{"num_hidden_layers": 16, "hidden_size": 320, "num_attention_heads": 5, "num_key_value_heads": 5, "head_dim": 64, "intermediate_size": 832, "vocab_size": 32768, "hidden_act": "swiglu", "norm": "rmsnorm", "norm_place": "pre", "norm_eps": 1e-05, "positions": "rope", "rope_theta": 17800.0, "rope_fraction": 1.0, "qk_norm": false, "attn_scale": 0.125, "bias": "none", "tie_word_embeddings": false, "parallel_block": false, "init": "normal", "init_std_qkv": 0.0335, "init_std_o": 0.0416, "init_std_up": 0.0479, "init_std_down": 0.0479, "optimizer": "muon_hyperball", "learning_rate": 0.00554, "beta1": 0.95, "weight_decay": 0.0, "lr_head": 0.00252, "max_grad_norm": 1.0, "warmup_steps": 200, "schedule": "wsd", "decay_fraction": 1.0, "decay_shape": "linear", "final_lr_fraction": 0.0, "batch_tokens": [16384, 32768, 49152], "max_seq_len": 768, "doc_mask": true, "train_tokens": 476800000, "max_steps": 15706, "dataset": "wikipedia_en"}
MLP neurons of a small language model. Each row is named by its layer, matrix (gate and up: input weights) and neuron, and shows model dimensions 32-159. Each number is 500 + 40 x the weight over its row's rms, rounded and kept within 0 to 999. Numbers have three digits each. A neuron's up and down rows have the sign that makes its largest values positive.
After each neuron's rows, "fires after" lists the tokens most often just before its 100 highest values on Wikipedia text that the model never trained on.

L6.gate682:578468541434481518507514505487468521423468475537515525422481574571515510569487479481476496578501520531495440506514510487537479482477535463530442468572502484502552514434464449531495489491470491473432514555524457474583430430549544453459491444556422512467517528471493518546565533486501542434516585491513481568504500537472506525496483518544516467512487483451512539522576523542465529517491
L6.up682:428541489509498539476502461503513505523463534490497480549475549466525478470537532484536484510448502477527517491515488523431489465518571510539498526499489485529488519488468490500555505476527423531575470472487541522556519500547487552536476465464441478480475530460455573431414453435486463508467484552543512406476505459468405526484539472501528429577513496525454560538453486515508524475506
fires after: " | ", "–", ".", "; "

L3.gate736:457470452499447480532495516502531552489468456488550463522389496508513456441525528518539532428460592485503501534568573475465474465542551510549443486548453525516542484473414550562525567493481455520459463432481519544529517505503473603522523504469496466492492467501422485493478478481535491449517500436534517433464471526473511457570545471539492415435506451495532596470496442515425510503475
L3.up736:449449485492452454511522551502518543514480465519560479527407467463558453426538562490538525397466583489490519527564562479459466432512562506514440479531436512527529493490439515556492558448473478512491463471472499518509498479486485567504533473492506480471439449512433493531497531522514462458502529466519505421441466531502535472556531429531455449463508434566549586468479422505451501520484
fires after: "0", "1", "2"

L2.gate354:544509505544557543566483564494476521533492425500498453546444560496526486492539516486520506456540447472558469534538510473511540512524476459512530490454484536494513451521522484537490518481565477526465446457520509514528433452441498567579544523442550513457462522543500433515496549476568518539473457464582552517517503470550516419429533499455496502520564472559561491465451464578457555520513
L2.up354:533484491490523538507501570486475548549508445486527451535480493497552468531567543479529517492563428506542473502555544507519570499510443493595530477479531508507512415532468513521511549471601489521502452467485498516485442465428491520605488480521525515556473545482475499508445563543582510508472451485541530489513506482608487470426581440465503522532539429510571537471465496593558558498529
fires after: ",", " | ", "1", " | .", "2"

L10.gate283:485519532585488519463504480506463533468578483471494546563485483446483501436523479591527616508499525465446515480439576519524483449487597575481489530491461506511432450415487502527475505468544479514537438505475464473477467474497559505465510544521508449477514480505485509521507506529426551516481564467468540560530470562607523455530543530533459495583418468549457552553447508491561492472470
L10.up283:489502471543480506509531470531465500516575483512499597503521636505495448437478507474549562447523498500493538461493493493419526525516468476511537507509498504512430462515550489511523477498549475559491497443429474526529438531521511382572495504489495491490584529525554528463532520522488552502498526508575540522473465541533463511515572429502517494566559498472538451485490554553474492537500
fires after: "–", "-", " – "

L4.gate406:518482475477560510465524536479542481482492516511570466531516520521459510546614522521485510462475446521448477430508556504466446512474501450474516489570402558521501486490508460588455524439508512507534467497486497428515487476586520502527491465456542506451554483524496535519517451498485526493540448508520460516571540504542497528515624545459544447447458496485559482584517455370555519529460
L4.up406:528500489519502502460502466506503496549535451609513498472491490511452530448538500472534486504568505504542421477538465481581531506443506520552491581564441471465531542564427552425562557567515483483476447547484518555495533546567537560493443479514439519496544499533486540517429512548499497566535492471440512432495506539453489523439562548514533459571544511500513511535537539495514403433501
fires after: ".", ","

L4.gate625:522490478488524506498471465461456478462455505492553556456469479466459485495558546561508518474584529511555518490588533468468429502492577499506553511517479507584548534521466475459535498451555551590428504528461473541450466499606548532423516450498515542470500476504529513529498424490538520555514473459487439487552533491551415510530515543500481505513517550523497496525483467471496500498509
L4.up625:493465510491531481461482491450453488489456515477493582579534478531460512542520434618514579486587466603606415474579500522486473541467533539557555521565418484554516544520492481512466464508583512499431547596460453464491458491472530534483510474502510520483565468483518558541514496547469548488446493474496502480499549554447482512471518518493500519464502521512524442542528505473580508537539
fires after: "."

L4.gate785:477473467486586505428492503493464531463463439520509582468545488542503483483486520530439468443467519525441458478509461396513506541539502506452395559467489508529429494500442468492471553494460428517500473497460511446487523505434485531512544463495579511526535579463496442527512574556512497517509451466561512471537510493482510563532498485539514554485506468504480500466494529445519454470533
L4.up785:560481516517529471453482520562531519482403512533500522486565444490457489470525453461484455489481488558486498517505472505508460501515455494577439487477501528549455517523511481498495501508491522483600514535501469515505505517528422485531513457556566524542496568479540579441460572511515494468530432418519497432472492460522461541473593475470470517493500517453529504505522576523526526539543
fires after: " | ", "; ", ",", "P_"

L4.gate612:557495514545516583521463485442460515528442447554514468519520496413582473472524441468504503395498487521526522507579453521449495442499571497510504466522486485504438541526523473499550452464457554447472472544481429456540471497521542504433523453444536476486491510476519487552512495511492503491493511500446576528502463521462483480534569482479427453587531523500543511568507413455573468471508
L4.up612:529447488524477535530518508516528495535497482530526501460551495455549480475565449463543549441508505539525456458563501531462506524455535449516490472568480628503533508559466502511553530502525589469512455515490506457489444461552565460490509481551523484440550498510570484505529439488495513543537492542406486560548525510530468519549546476473433464572512553508547499480476482455603496538596
fires after: ".", "0", "1"

L5.gate814:516535517561459442465535473467470461402477560471589506546487548517517444479505483530479555504486492504520522475515462508416491530463502468525530481506514526535519517560470475512558537483525609546512502478543558529486494525548462548497530507420568446474487443506473556508489462517476512551623494517445450426565543514496531518539503484528451427512539575470566449482469423448531589512470
L5.up814:517494513527507521449527482499510452503524502518571549510453470460554474426538546540552542492503499547554447528571550469484580462483544481509501477515446511543536559542566473528526504484460503562600490575486491483541513529591563528456514462454533427506475522506568529568484516485442483482522501487454553379466449594466496426491532475473452396524532447529539513509491467509459495504478
fires after: "."

L3.gate34:498526597528496481485515502416481474527447500514558459506546534479510499537482503460493524531539537496515554512456457559429564514505462570423543521554538494489470512470542478498555446509511588491521512551511427522502503434493544464433515476416494530503536489524506504561544502415485566495568524508539485471582496552464480485542481445524544525468498546533491481419444581494464486490503
L3.up34:526556572475510475505477506442508498569520534423528515539489511459563468527481498511503491475433511477515581509523455527404557515442517511396560512591526518465476536447460523536502451490516562517557571518529496462472516535509546505498584521465476436504502449511506546592512503454508514436495471557465513481493520547522511462490479455501520477510525536494513464491436466478476503556529
fires after: "1"

L3.gate460:509576512526554478436573497481444489488486423554571532459478497465531479476532501535439536505512429501527507486492472481510549439490557527561505506470503424534490547492489486390428523520405441480520506516485438466510512420452535535450437495484538476501514500474558466493474489527441485435476435498573521514518507493496508493513558533458479559514544451564583480451504583484491479500497
L3.up460:459497528524611525464425593454519521494447563558457546580492432520443536453579485542540519523498487551469465479485486563530536529493512498535492514482487432491480534606496493564475450497541464412537460531481519528522506587535488485430455471527524500524500518492493529530498515555536508512478453503534528483470471557508489524553601465387548469592517504473479493570439523499568481526563
fires after: ",", " ", "."

L5.gate745:438487496485558464518502585533504501479441519509516504504440473515423477504458522525542438489533560546493496553451514493533499454528571499550468494458543424462525520462528458459465535479492442423429493563490488459523446397480543479452427464495514532484522533437563510496458501519528555476425487509521424455427492571580492564475514568458490466555530490504526434523489548554546512531542
L5.up745:471457577458612491465477559496499489504496501524515501514483479482500525450524508498520484455483504482477460432382551442519511534529520482491417486483469507531528467517464487539456517509531483484481418564424500506521516446531503529491531475485495570538509478487551564534435530500487505516491444437550497487440481521476472546536532557516523531523541507513515504559428542541616481536553
fires after: " | ", " |  | ", ",", ", ", ": "

L3.gate432:497441526496586449459518491495467548504484529657499516535514515523452458463559495499454505509520492553493416495508525487516523459457538485603486470404451453509490564540530558451479568554419475417532498488480492488526453519496511455423437488526571529509521561494544507518533518548450444522528443470546498480503462472548471521521602580410536511559514476492535542476458540503570487508523
L3.up432:562486521476581482443487515514469492499463495549532515529486492495442477401541522487484468493498455522519443483472508444531490449478555479549444450394496450559446557509467534457486572543434439411519526467514456544501475451461513468447444478508584492502533549415623500517448544527458478530509497446537525483474496476473523542501574598392487518535532481434545503493441552492461478525514
fires after: ",", " | "

L13.gate440:514557542541411572454549413426455497519563499473548529429435527552496457525521528546501532462566529525517608489502503517465488484504458512511438471487553485503498474578434442449446470402495481531523461420528544439520477491514448568439512533558551500535527505446469503465521478480462430530518456390512475510459453560452465560495490484512506526507537505475425457487562477453447461482477
L13.up440:489488462491486459453463494470490545536515580559565522539547476474496466477558518499463532470458494476471531520514491539474517509487502469521466503537576482495472433559490465509431508470470488484562517462558562539501413539495419521501468483547531508481436471513483488513478464538464477551492487414492474538488520534480499531493490485494433581468417453478457540504548485425482461545421
fires after: "er", "id", ".", "on", "ill"

L4.gate294:489569524458524441542522426461508505475435558504575472487506430564460445447440574559513453513507461485484535463472490511493466498491482484475511480500546483542493514500476507425534504460442451487517439522446494513498514528536415437520468508505542505553456582513480489515502528491491450496518463513525524497463467496558513505451556567437544513526407455508547454544521534426429438528545
L4.up294:504524477442473451524596405508493525518515513443485581459575496548491467467524544505453464538536496524460542414496437534455539488469493431512522442488508493490533540509514525483531444482526404602522481538518514543514454508510517555556508509477502533508517500524442504518460485527583460603415511504433519441490524505498508489448505499506564454549499467507575537463465492470494458477545
fires after: "\n", "."

L3.gate152:528472537508478458477593470469556478525510489540501519512496530545478463486532573484508513555576428503488554583488520561518471568568549523509463489530453481501520473558497464535508437533492527440451545470492533414454490475494489487549468528422490524436432460573548486516540523528482565437567506445452478513508533516426540565457555491513527481578478438429431428453504512497399538486507
L3.up152:462509545471502527479414570475517516548530538502449482587478448509571438550570539536548483528492488534500508502526557460456453497579568522492497485504549504471512518483498452515551527501539466506448483465488459534570505489477492434536514583487467512512530474502514506501505541535499506524642511540446399450550468557500520506424604489550482533393513461461487514519552487488447565527463
fires after: ")", " |", " |  |", "ologist", " footballer"

L2.gate345:486523580490480490440553456472503493540504479495530512545495494464448483422485565496503495561536562502518534510490505505430513468545599535447538555467493456421543552560534452533508434490525530544499507523540435471535505542526498468500488426419498473532481478548511471561411420492469537564532522490481458502532451560496517534497555553474473485511431477516524432458485546408427531520557
L2.up345:527568484479528469453498497483546459530494504507507506518535498445488450541544544535520472516537485501433560523525532534443533520501578491463499502437530507523544448473541388533523519449536507527504475487518429538526498544465510406478556506530417442491502480544484515551498437499440555587508553502493548490452533546464456500457546512500496453517451497498484447509436523443389554493574
fires after: " |", " |  |", ".", ")"

L4.gate523:519484504536465474556530476563453563491481482510535523570492523497489517536457517506556484504505519453496473482491568534434500420532445489451543457502496511518473472546412461512458496461524505519579478470477418523413502571590486454519530518480449547523441538560449452444556554517514517502550538621503431473525526494546481510535514483436496521448458541560512482493543473539480526477560
L4.up523:522503530482426437461459534504539525442430491501608533411527555487503449488489592532490508532583545549488534483482517494571519432484491500491499527566446554461588473520503460637507491498514535575417518521484415527532503566432459506520510585534517543549499491399411549488575537494564480587461526508454529460497495496509510459451467547501547474570517449549417491436506518492525520495483
fires after: "\n\n", "\n", "; Formats: CD", ".", " Entertainment"

L3.gate277:446542541484472543504559498483489502451506521437459447492517556479517475512502498506507440447504498497592545525519529548486536530546501475537595555473481396462506547448508461517485446550527506456480512502539436492548491501418580494483488458427501491551559479516485470490472501493445607522581509465526511501521540598462502542470479529512483531463492595463448384537538559513461529487508
L3.up277:437486540501467466515564492536469501498468488530441434500488453464571578493477463482564427537573571519602523529485486519515510514469518510520511542492524470482459468408531484492493480462574538507486515468511476522487439484436613475560509454487514472547564465521534491432492461450434579430590456465515524463549504502496472511496517466535460472387500558428432402473477495457517486511494
fires after: " |", " |  |"

L6.gate755:510483509512486394449512475483512498467500550501532493527510550499585438512483476478463476494542429547473455503513478446436565476465470568463453521492478516440498523524567494508520493524507515461529533541507522545501529462510526469440539464537518449464483455573575540524476507489511440442511548437517522481555506486478520460518451479497423534439528523487515479437584516503511426504541
L6.up755:459542542511504439514460468474492481435567511471585533504449516441525481570454506443478526458532546529512522412571558511451542456595432507421525509550510521437417509530526517515561420474536550511531547532509507528506454486523547496492412451469498469499605428505593544516531522454513510472502477549475474562504511529562513465529538479499423518515505530455499464430550508567498439548515
fires after: "1", "2", "."

L2.gate572:546487566549587550539548507544510559513478462603527532430537526512460500492611474532548501434506538522495480531536594441533538538486447523517476527461471443494484551554493526468483535465468449535495535492526541492511464499473536509551488467452501456507528571422509444563423557466508513567527503443524530461471516499466447497508552495462540506518602523428527431518486539467450509508460
L2.up572:498499562508560511547508478502495596470483492596538521507566439492479533445626477507524495479498512568534477513551535468521545569461504555515466518520534479447479542548469501493465517515493536499556543446482488462494434570490526486506472451488520532548545573479521462536479498486502485529528408467582494460515516505511447515522618517408583540525500560488573440489520518454423486545504
fires after: ",", " | ", "1", " | .", " ", "."

L13.gate554:485474499442473509473535423489519479514473456573487528552536541468524471523529485480563433553572542538454507533536513477512511527464502501504554537441567502493517489532465494533493493492539520539522489489517501457560538441409475589516507576498539539461535508475486493458524480552504513493523447463504518475499450519555454508485499499423470544467513522463500422485472563538428463498570
L13.up554:594481546523541470488523445519501494435440519545479480464511446450487494570567535487501497533519513482460467514508448457472502462509627474541558584516459481528394453440469545565525544516441468497477508510504458454519551478497489470513517512409555446534495505474523545555516557552450512457542450552480508457505496520484437485540462569561475494509465522434501487563501480500491501548437
fires after: "\n", "Group"

L7.gate493:430531542507523490466481487503521408453510516504489522428550487547430485416511476475520528540540460466469554508526533519482538452432506510453456459469520458509462537538523434472475455523487495554518465460438475559540563506548509464479488469496534461413497490523500523560546485493411582479502520520478471440448525493526562473521470509504455512585510418528559505469580536489541479404452
L7.up493:469530513514549473505530510527478403517486509459521540483500522551385461479501545519467515569522481545568537502472495535399502472425508480508505492441485535485515505510507531438451428521481533501485476510399515485510495513625516508455487453432498480441558486508515506469474557479414519557536440494498515396515530481498479495450497568440535561508544493501577510507526517489538509480492
fires after: "\n", "\n\n"

L3.gate171:487580558500481498577489508500502497581490530459543516510546565478563499540486496467531518512531519449541551524491459549466549540456432553425504567586548557494499487486462479519487451526549562501483507498488470487454535506532535557555586515460427518496524510597490494524544511429542571459543504487528510467479500581511426448546462442534571504468491529513478484421482513523485516492497
L3.up171:449557494455527430553517480506476453581447524476566508505508571462543465494476492451498493521553488466571493518448443514449526530439442507420512460590599490533466427486461494465546514584485547533541478470505467519392539565550485484531530483486457526491502519518498499463525447470533547466534481525496531548474462535521495435516412477530523524494481533506497446440455559476446456503492
fires after: "2", "1"

L3.gate634:439473492513462513502499464538518519509523482542466516547492519516476509495510545541543465504467524479592506539487548565473502516534566504465549548496465483462518550426540469549502480443537526455503508479566476527445465551493589474513518489460530495486538478554471437498503500522464576498553520452462388498529454512442535563534540493474475492516503572476457465528478493480377518509524
L3.up634:511507533482555498471431489560492512497521494529497451572548505485449494529523608547511447521412577534633495516483614554559468531529587483532527553512496510492559460514512520560518460463555517504486477520539476430585468540474527448494478455532464474527508515541425467487531517473533566497559507521460527477469514472462531572434559461530554489516395531449483459552486512477516535500545
fires after: " |", " |  |", ")"

L5.gate192:491471616527456444418482501426506543617528549467538515535462473505554516544464491510480485482563513504531451514457479522510516511423381495477474479576471503424463502551547516482556476481550618534516558525548497521439487456446503490470540500470472443499518444591494462577533447433475487468540492486451497495495512545504548469529475453535532454478510474455547458458461530500526531550422
L5.up192:554504486524542462484527499517481483527501473491504524445501473400424491496463532492444487534536506624481478477514475578531560478513446487449536515528486519501528482518526530496561477486536488522493539460491484451404602516522542466435484475570546463536527534490475450539489468492507516486430609520513528508515509511510506485429476491513466522506574466474503473490442510518515466509501
fires after: "1", "2"

L3.gate538:550482495445496467518539468562508525528538507539497510551465537553540506469530506471556550526502516436602499519508606429503488512592610485469493508458522522520523514436542472470479562496567468458483478490555454473514420470488467480450552466443538528531487522567478530524483467535470476504530500466541489467472470550497532486455508544528444430458525520454449452485520480511419546498435
L3.up538:520495499407555513517538448605498480496574497517505492521471535576540445483578539500561536521533486470615477539500555501473455559595533463522501499445526463562515433481498449494458575519516458481483487445493435408475393489524490528537538443492471512526515497503462442510499432475510534501499466452570492484424524564482535529438513472517503437489475522416410436462470463531426553491437
fires after: " |", " |  |", "% |", ") |"

L13.gate621:482468574559475459505508468546530550442502486480547528451472586519463438477513488482419523482542516411498570478534481499438494515549520538395514486465592457527519508541465447452482499515446533470510487528468497495523489493449464532528524508495531501420525486471528476491513432469444440526427491430594521471452494491435424456516478479483500446481441518490524436503561519464472527444428
L13.up621:513494417506518504449434499458511481501485538528544464492519555491447572499499460479464479484526515461437549515487483497503486501465484475543455444444533453454505430517513509488479479517501548519515409498566581477556505489517490554540522504425513501571500489475542450469477543544515532513456506514455404558423496512524537519527535520479417450532462480504478512526559523476444517471426
fires after: "er", "id", ".", "on"

L7.gate652:518471509495501487419573498522459530453474480513519483532560490518476513522511515499405492459504461544495487438559531489465469531505470495530479481540509459498519424478518513475547470425582479535477499552473503457520496459511510546537555516517497593507511506534446505517439537416503514500528446499522565486577497489432521536408446455469533482491511530544506508512442473498564596470556
L7.up652:496519512493525449480487465451526578426464497525483584482498457462517456554532571460415542503494535516497498437552549470488451504511436497503528453534502450536550467486501532516503441549581509539527529489529458502543511486539543536509511492588477522488454446498526459499408514460498471477511457567532460473498469492546495479418440430441608435439472487461508494519480499535494556523545
fires after: " | ", "9", "1", "5"

L3.gate247:476477487511605452448535489539513526475483478571519521513524497523495499457587483571477426476510465549501441473516497468503498421503541506572448424456521391555465534554486509456453525527413437483558496498456483540485495547506513459475444397519550519505580502478510524536468460591443469506501441491531536493458489484470530494521575610424498525531522487431509428520461486467506486534530
L3.up247:550480541512586524471535510497474504481487468625538504539542513489457480505518492564503516441521415519444418488531513480540511491484551534536494469423496442525483504561525497495537551526459465435493517513471514462503387466450519494476491476485543486516506524490486503559395522553460498488544475450566479467503526516468526554465557561488492537540529502482487505492407477497533487542493
fires after: ",", "."

L4.gate658:540501442539575500464470467459461491538494526492442483544522438473525515505501497491498447437483591514473482481490510502540497461469421523436478574513521504520476501459507551506528483496537491494515498520447506443574487497453603514543370483498506481468527522507543520580533564461453528427468466455456513475590476528521462468448526442580436552512463587528484462516519464442481492489525
L4.up658:485478463526505508471463577542527464520448542539467524532545445484539412542578518464484522406523551496454506481538520493578490451461485536495489582499510560552409527482505536527507531440503506513521452506491470537525563549491528556478487505529506485530533473525498516526502557462491548476501519489519566518563470523485476479451473452532417483491437540449456488507439496427445517579532
fires after: "\n\n", " =", "\n", ") =", " footballer"

L6.gate781:554484475512484512491495466487529431465501486518520596509507589490477448422504507590529518470522458424483494500525509514435458479507541490516553486546513520477472503462477490485538517509541589596441499477474476492522525471610489535419547478444514496474544492504494500525480479509428495518545509477456480562466450524505459498547508547558505490549484570511502574533511454486477546505466
L6.up781:530493504517477523455535529524501393492465523499546580535570536497476483450473511523544473496510484474505535479442544541471483480523512532547495492471532561468513467494537438505436468438530522502476503555467508460517550462565459455450467522488510487468492539553481513509529569473462472514555506451501518530424454505431543558547481556535477543594512516466551502518479486516445579551493
fires after: "–", ".", "-"

L10.gate268:507520576470476473507504502540452487460532495496503481559514557454572475490498516570472514521435551530521533527456504520446491546491586504487463457451488590533529494443540476492358551546514481571418507501492522450500485564496510490488546544475496486479494542524472567454495494486489490476543490501563499493552455504526507483479503467468469467429480543482496523525470472586437449487488
L10.up268:411477557438494524502488465425464518449474479461493498463497531515574576543451583447515488512467519479517458462461528537490492530510528431542467566464495432516456519478501459551454440478418521512419425507561538553488455508430556457472530531488507521504460477504478426541550516508535498547524491505468544465489503538499565532504531469528438477440526533449368493571500523511422567495519
fires after: " | ", "\n\n"

L6.gate368:530511561540485549446496533446473502480418453485464504502449559462540478518448471522561522573509389461528447441425545452499525518479454485500468467533511470466507485506477471473471515486489504540467514507515487436570503496565479541551476504501530562484531508485421555550500527492421540532560560491505468508482512527494539545535616486476507518573481526472485542465457569503465500473514
L6.up368:496498582516476514478500562421521484494497499557491526537498539463525509474454480568548554537490444428496423444434450473564496530514511569516478469552471528443471481501550455496514507500532458600459470553475550466555506481565503495532457515451486528504525512518446526500429527479490483554527536522491511505461489580545527512495635532506575482515477520459483592499487531560472517478480
fires after: " | ", "0", "1", "3", "–", "2"

L6.gate180:470446518505530536501518572510562502489491531494547435502458471505482534526496448549473526502511516452487435475451528483471481469496469452493453481512461525527427476412537512524475563439483477514396447499539541517512552509602495478467488460478519463490516486532509494506521513421440460485526529494480514478518524473521509467464490506498547519460441488493502558465505446495501462441542
L6.up180:468460478499433506499495526482503565467490502525526534495502480486467501528498551511418545500468553592477527466485508478459527521523434454516462577489454518517495521511461552459501522598526508550460527459590504534474506455476510550416515447607513493479552538524511450460515560485482545454429546516465441489468448511459521562446468497502526548577478494481543469485461488541516552491525
fires after: "1", "2", "0", "5", "024", "3"

L5.gate23:499489553445545522525470497548548462471506469563519561439490485567498513525525516445497517485508496517488510539533430576472492454532499467497426460486502494476571524487483491472520440522496449551498490435400419483531414550526491466495481448484512431502480470549489528464479434475487566555497476495461467446536526531490504548471536616410508525515462432573469531528589449574490483492415
L5.up23:458418510523494522519491533627522507551509505494491553433502498524502478513477479445554504490520508555591413559439497536489527484454546507520448510500433489488574510476567489486504454533528485458457447524479494452480498476476512481475555419515476477542428489467519485522446478469496486511497428477447483478514468543462463480523534535507456541452459495445465593518469473591484532502541
fires after: "–", ".", ":", " "

L5.gate260:526495517502466499423533497435525408426467537561545551534471489439456475484481473549511510476505546463531512519520512513449489467466455495559519586470484516531531444537485498467592531439504520568386483548502491479541524459558511558452491498480577495489555514548496576524481423489466505466491508506491413508513533476573497502491521519538467443501460520449610487489474520430514537563489
L5.up260:464508518534526505504551509440516423517536522495564537503507526421490446444525489601500520462474498464554525520534500472429460507464488498594521548533480480564484502513492498465524534496513555578419509551470511470497492518539492492523511488388623462498563489584479567571500437472468577471502495481446452504485463521522473560515471531544486473490554530478597487525518488394451501502550
fires after: "."

L6.gate474:478472436558430501477480435479543518498464503569555525487553557569535482513546551477463517475537503555484477523496549495535536509546574521506544496573407533474522527536477528522503483526539522528500491574477436460512489446587588509451540503426512473452514509457552530498487519506483487568555519502488491444490534544507475462554445555583449449491480509529535568463565501539555497503448
L6.up474:493482460472477461483575502530578504495522476557513567457503594524538427409563444500505537528548502557485553458500568532506535511538544457495466529510476486518492537494468478562544547522479563507554509471546499539514497545521485523467525426513547458458520476444436550596516551515499524546539486542457588520485453493468498454523436508485429464518563491455550543432570469466525520541494
fires after: ":", ".", " $", " | +"

L6.gate61:490491444503523497508495498471558514429459541446556484477536554472524500539568541546535525468544481532504549509509483438577520524510543529507552439444519513546538462482482488482480526544487430496502507503520460495413445437512489487610611484475547539497452564468562413473526539451556532494574492492471507492551486502565464510573493539499480523529505586562490436470467545512488582538449
L6.up61:510498446474509516557461536483447531525519515449576521487436522442503513508539496592469529498558572477491526492546457482514525585475526529501491486542495531475512481502534520469531499522511458535510468495583503519511489501493449470515552501490444471513518537468519514524561572389537449524528496507496477430537546456534446475507464475511490546501481516531590489544491536540539526456450
fires after: "2", "1"

L5.gate742:539432467482496494437505451453515537486477516525499566504515570492564458546507531497479568447502475527553471533571483501471523492494563451484599476513461462516456455540464494576529478414536510488458540522489446496520475462498469495442548382429512505454468538495509533545433459539424500539527471537480469519472504561490516507545513581529490545572393522492539552521550526526519459520529
L5.up742:526449482425504478523499515448526520484463474558456558495517607488489519567532529545510571578518570511539459468546482498461500476487500449501549485497476464520513514507495481564548512396545480492507496521490453505537506504558477488430468410435561488452469494501517511496484453515453521540575487557480468514518506515554443506498511569522544487523503504521503496522503582532529505514514
fires after: ".", "–", " ", ":"

L6.gate829:521439536568495563449471419500469544463478479499484542483537500482546437458495531528431614518490505517509477533574476617449503534461481529487511586476559498572558528500474512494508532593498503575477510481493471453544467512591568485535519526445475582465588499486441514520583494537506492527499513454498430489514570556571440491519531481602414482513504495495434465500527512512498483465511
L6.up829:450455477465515566494518457515490575491522447520500517481563481505614511458553547511581501530475482545471475523515518564472511546498574484567473553520506462542443502419470525440528499536444453579467520483523459432479515555520445476483523473467488505473473498514437435535551514513492533524452474541564499464543532542514509501560477483474463554488533522528518544524472506469500467507529
fires after: " | "

L6.gate509:572466511495504476460506451559517434529478496542520483505483488513517474466493455482455500488504433443495434536524557555514475524534516464493480512407475480438529510489534445517493461442477463448479488420514518478509485466543505473468566520490523517516443502572533468506493467509418510494528453498490468560445496555558454506477545591489535544587443430584488500466446469496533515471441
L6.up509:545472415407442471446570516522540504520522497470539538512519513461442472440631544505556501492497499574517557458500504601501532483507516492501468497478495545480466525463515537474520460486527517465594494497429471529522539479546457472532495514434453496542489495495529457492497484438453453498470490465506536551506387561430470488507505564523564530573449514542527491506529491512461478499467
fires after: "–", "-"

L4.gate148:479541476485572532526516432474425511503502519511575461452556547529528476453528462449479459471503512490510501485534587509445482470440548496484507444548507525500556497506479518475556510571471509504537450452484479527460530494620533539525452502516479456487515431522496511542496456429518482497532474472428452544468525494504581477531546498443463481524581482456478506501501449508501542497480
L4.up148:490486534438591519548546483502420520451467493585543507487558502491457504509497496469466508485508489456544518461522551427483484440495484489462518478544482441468519545505439457456525450509467487554500507470486453544497513450589521475461466510515488461470503485456472529533543488407453480536553499537419428538505505441541551512534577488483482566524545486434483412498477495464494522553497
fires after: ".", "0"

L4.gate653:485522486519534441487490470527528508549501522528557504518533512448455462464509456539530537459514510425607512468535528493506489510585545518561478508423584438585496553523524511500507565486458500461523520429545473552481546534502528474501451481469551486505471488566464347479442499539444487492548532478529484498431468526476565442462552509463479434428500523506496464507506508493433545500458
L4.up653:487534486401527445517545453524501527520523514528508470505508523468471548505456498517531493546536515525653531480515474521503476562578517490517510479447548448457502480504602525492516486518446482504538499426501407514475531472493567441517475458527530483531485515547423409475460449560463500547576483477510477511480483554449539560464612521463516527452495520502467450520546489512476518501455
fires after: " |", " |  |", ")"

L5.gate19:540471499445447537477447462516543514524409503512479478459538526521490509480486472524527549562485459575507506575450457524469477529488560441522511448495508572509503470463474575541609469512461562437471513497464513466585452538465510534485554533496501465444494480537466617520489561486472492554495520442516487466533460524496463417467515542557541510490473439492494573449570449561477508423443
L5.up19:497493463436466528482500414503507576538448516518403512495587486558489500531470505495463518551502412525517451567422457576491474490524564486481555477580481549523549499445521509482547502478530497494489509436440494504556508542524522524477524494443485503458498483494413539516519518534485510608465528565459576536457407496531476401429545562585525502466418479490469574486583559556512486430436
fires after: "–", " ", " | ", "-", " | −"